From a checkpoint of a small transformer trained on Wikipedia.
Size: 16 heads of 32, vocabulary 8192, 15.2M parameters.
MLP neurons of a small language model. Each row is named by its layer, matrix (down: output weights) and neuron, and shows model dimensions 144-207. Each number is 50 + 12 x the weight over its row's rms, rounded and kept within 0 to 99.
After each neuron's rows, "raises" lists the tokens whose logits its output raises most directly, leaving later layers aside.

L7.down240:59 59 59 57 45 43 64 51 68 28 56 54 57 52 59 56 47 37 75 32 43 50 59 75 66 61 49 46 66 46 40 69 45 42 40 61 32 54 62 57 55 31 59 41 34 25 56 58 49 44 57 53 57 41 38 50 50 52 37 37 56 66 46 60
raises: "rant", "le", "les", "den", "ges"

L9.down749:55 51 48 42 58 55 43 44 53 65 33 30 60 66 36 34 66 55 60 56 38 68 35 62 45 55 48 44 56 67 70 55 52 34 56 54 45 45 50 47 67 65 48 37 68 62 62 46 54 71 25 73 44 38 49 43 58 70 60 40 46 47 63 37
raises: "lies", "nd", "lus", "lie", "lia"

L9.down57:39 62 47 48 38 61 25 84 00 33 51 54 52 49 53 48 36 47 50 49 52 42 28 52 60 45 68 60 51 73 58 47 51 59 65 48 22 56 58 70 53 46 47 44 51 43 40 43 53 39 28 39 45 42 56 68 48 54 50 60 52 60 32 37
raises: "ated", "ly", "ous", "er", "ement"

L9.down370:62 54 39 51 55 41 47 47 54 56 54 58 53 60 54 58 57 55 58 55 53 69 58 52 62 67 56 34 48 27 62 45 63 59 41 47 58 39 37 54 29 54 49 43 46 62 61 16 56 39 68 41 39 71 62 49 38 53 62 53 41 40 58 76
raises: "he", "h", "hin", "ho", "hara"

L9.down122:45 54 58 42 49 71 47 44 00 49 51 40 28 44 70 62 46 39 60 48 58 34 28 65 69 74 22 53 70 52 61 47 18 55 48 36 55 39 54 48 40 35 50 60 63 74 42 41 47 51 45 43 55 68 37 71 58 67 42 70 53 60 31 43
raises: "\"", "\".", ".\"", "\",", "un"

L9.down548:48 42 63 37 44 51 64 68 40 58 58 49 30 61 48 56 58 63 46 61 79 50 40 56 60 42 40 47 31 52 49 57 55 63 55 43 38 80 49 33 48 38 47 72 79 43 47 53 55 59 39 65 57 50 30 33 55 46 48 55 57 73 50 46
raises: "ties", "ies", "try", "tern", "cation"

L9.down525:57 62 56 43 53 43 40 30 63 46 60 56 53 62 38 43 37 38 27 47 60 40 65 42 47 54 66 80 64 58 43 45 49 65 35 50 42 54 55 56 37 52 55 58 51 47 47 33 19 53 61 21 29 63 64 34 50 68 64 67 39 44 48 55
raises: "ar", "ari", "ot", "ood", "ura"

L9.down387:64 42 51 38 56 47 41 43 00 43 54 70 47 52 48 75 46 70 32 47 55 45 55 54 46 52 44 45 47 48 46 56 43 58 70 38 41 42 62 75 53 36 65 56 59 58 61 55 51 69 30 46 60 60 46 29 50 80 47 86 52 52 27 28
raises: " September", " July", " May", " October", " April"

L7.down400:44 45 58 60 41 46 80 33 57 32 61 52 48 75 45 61 31 60 52 47 51 53 49 55 48 58 49 51 49 60 34 57 60 42 65 45 54 54 55 67 55 56 58 43 35 47 38 51 26 51 52 47 49 43 49 51 51 40 50 40 41 50 55 48
raises: "ries", "matic", "tors", "try", "ː"

L7.down621:55 50 47 65 48 26 62 45 55 57 53 69 53 59 60 49 49 33 54 56 65 43 53 42 55 41 56 49 56 47 54 61 51 44 62 55 73 44 50 69 40 58 43 31 56 35 43 62 30 40 46 44 50 60 32 85 48 33 57 56 29 41 54 36
raises: "ry", "ably", "able", "row", "res"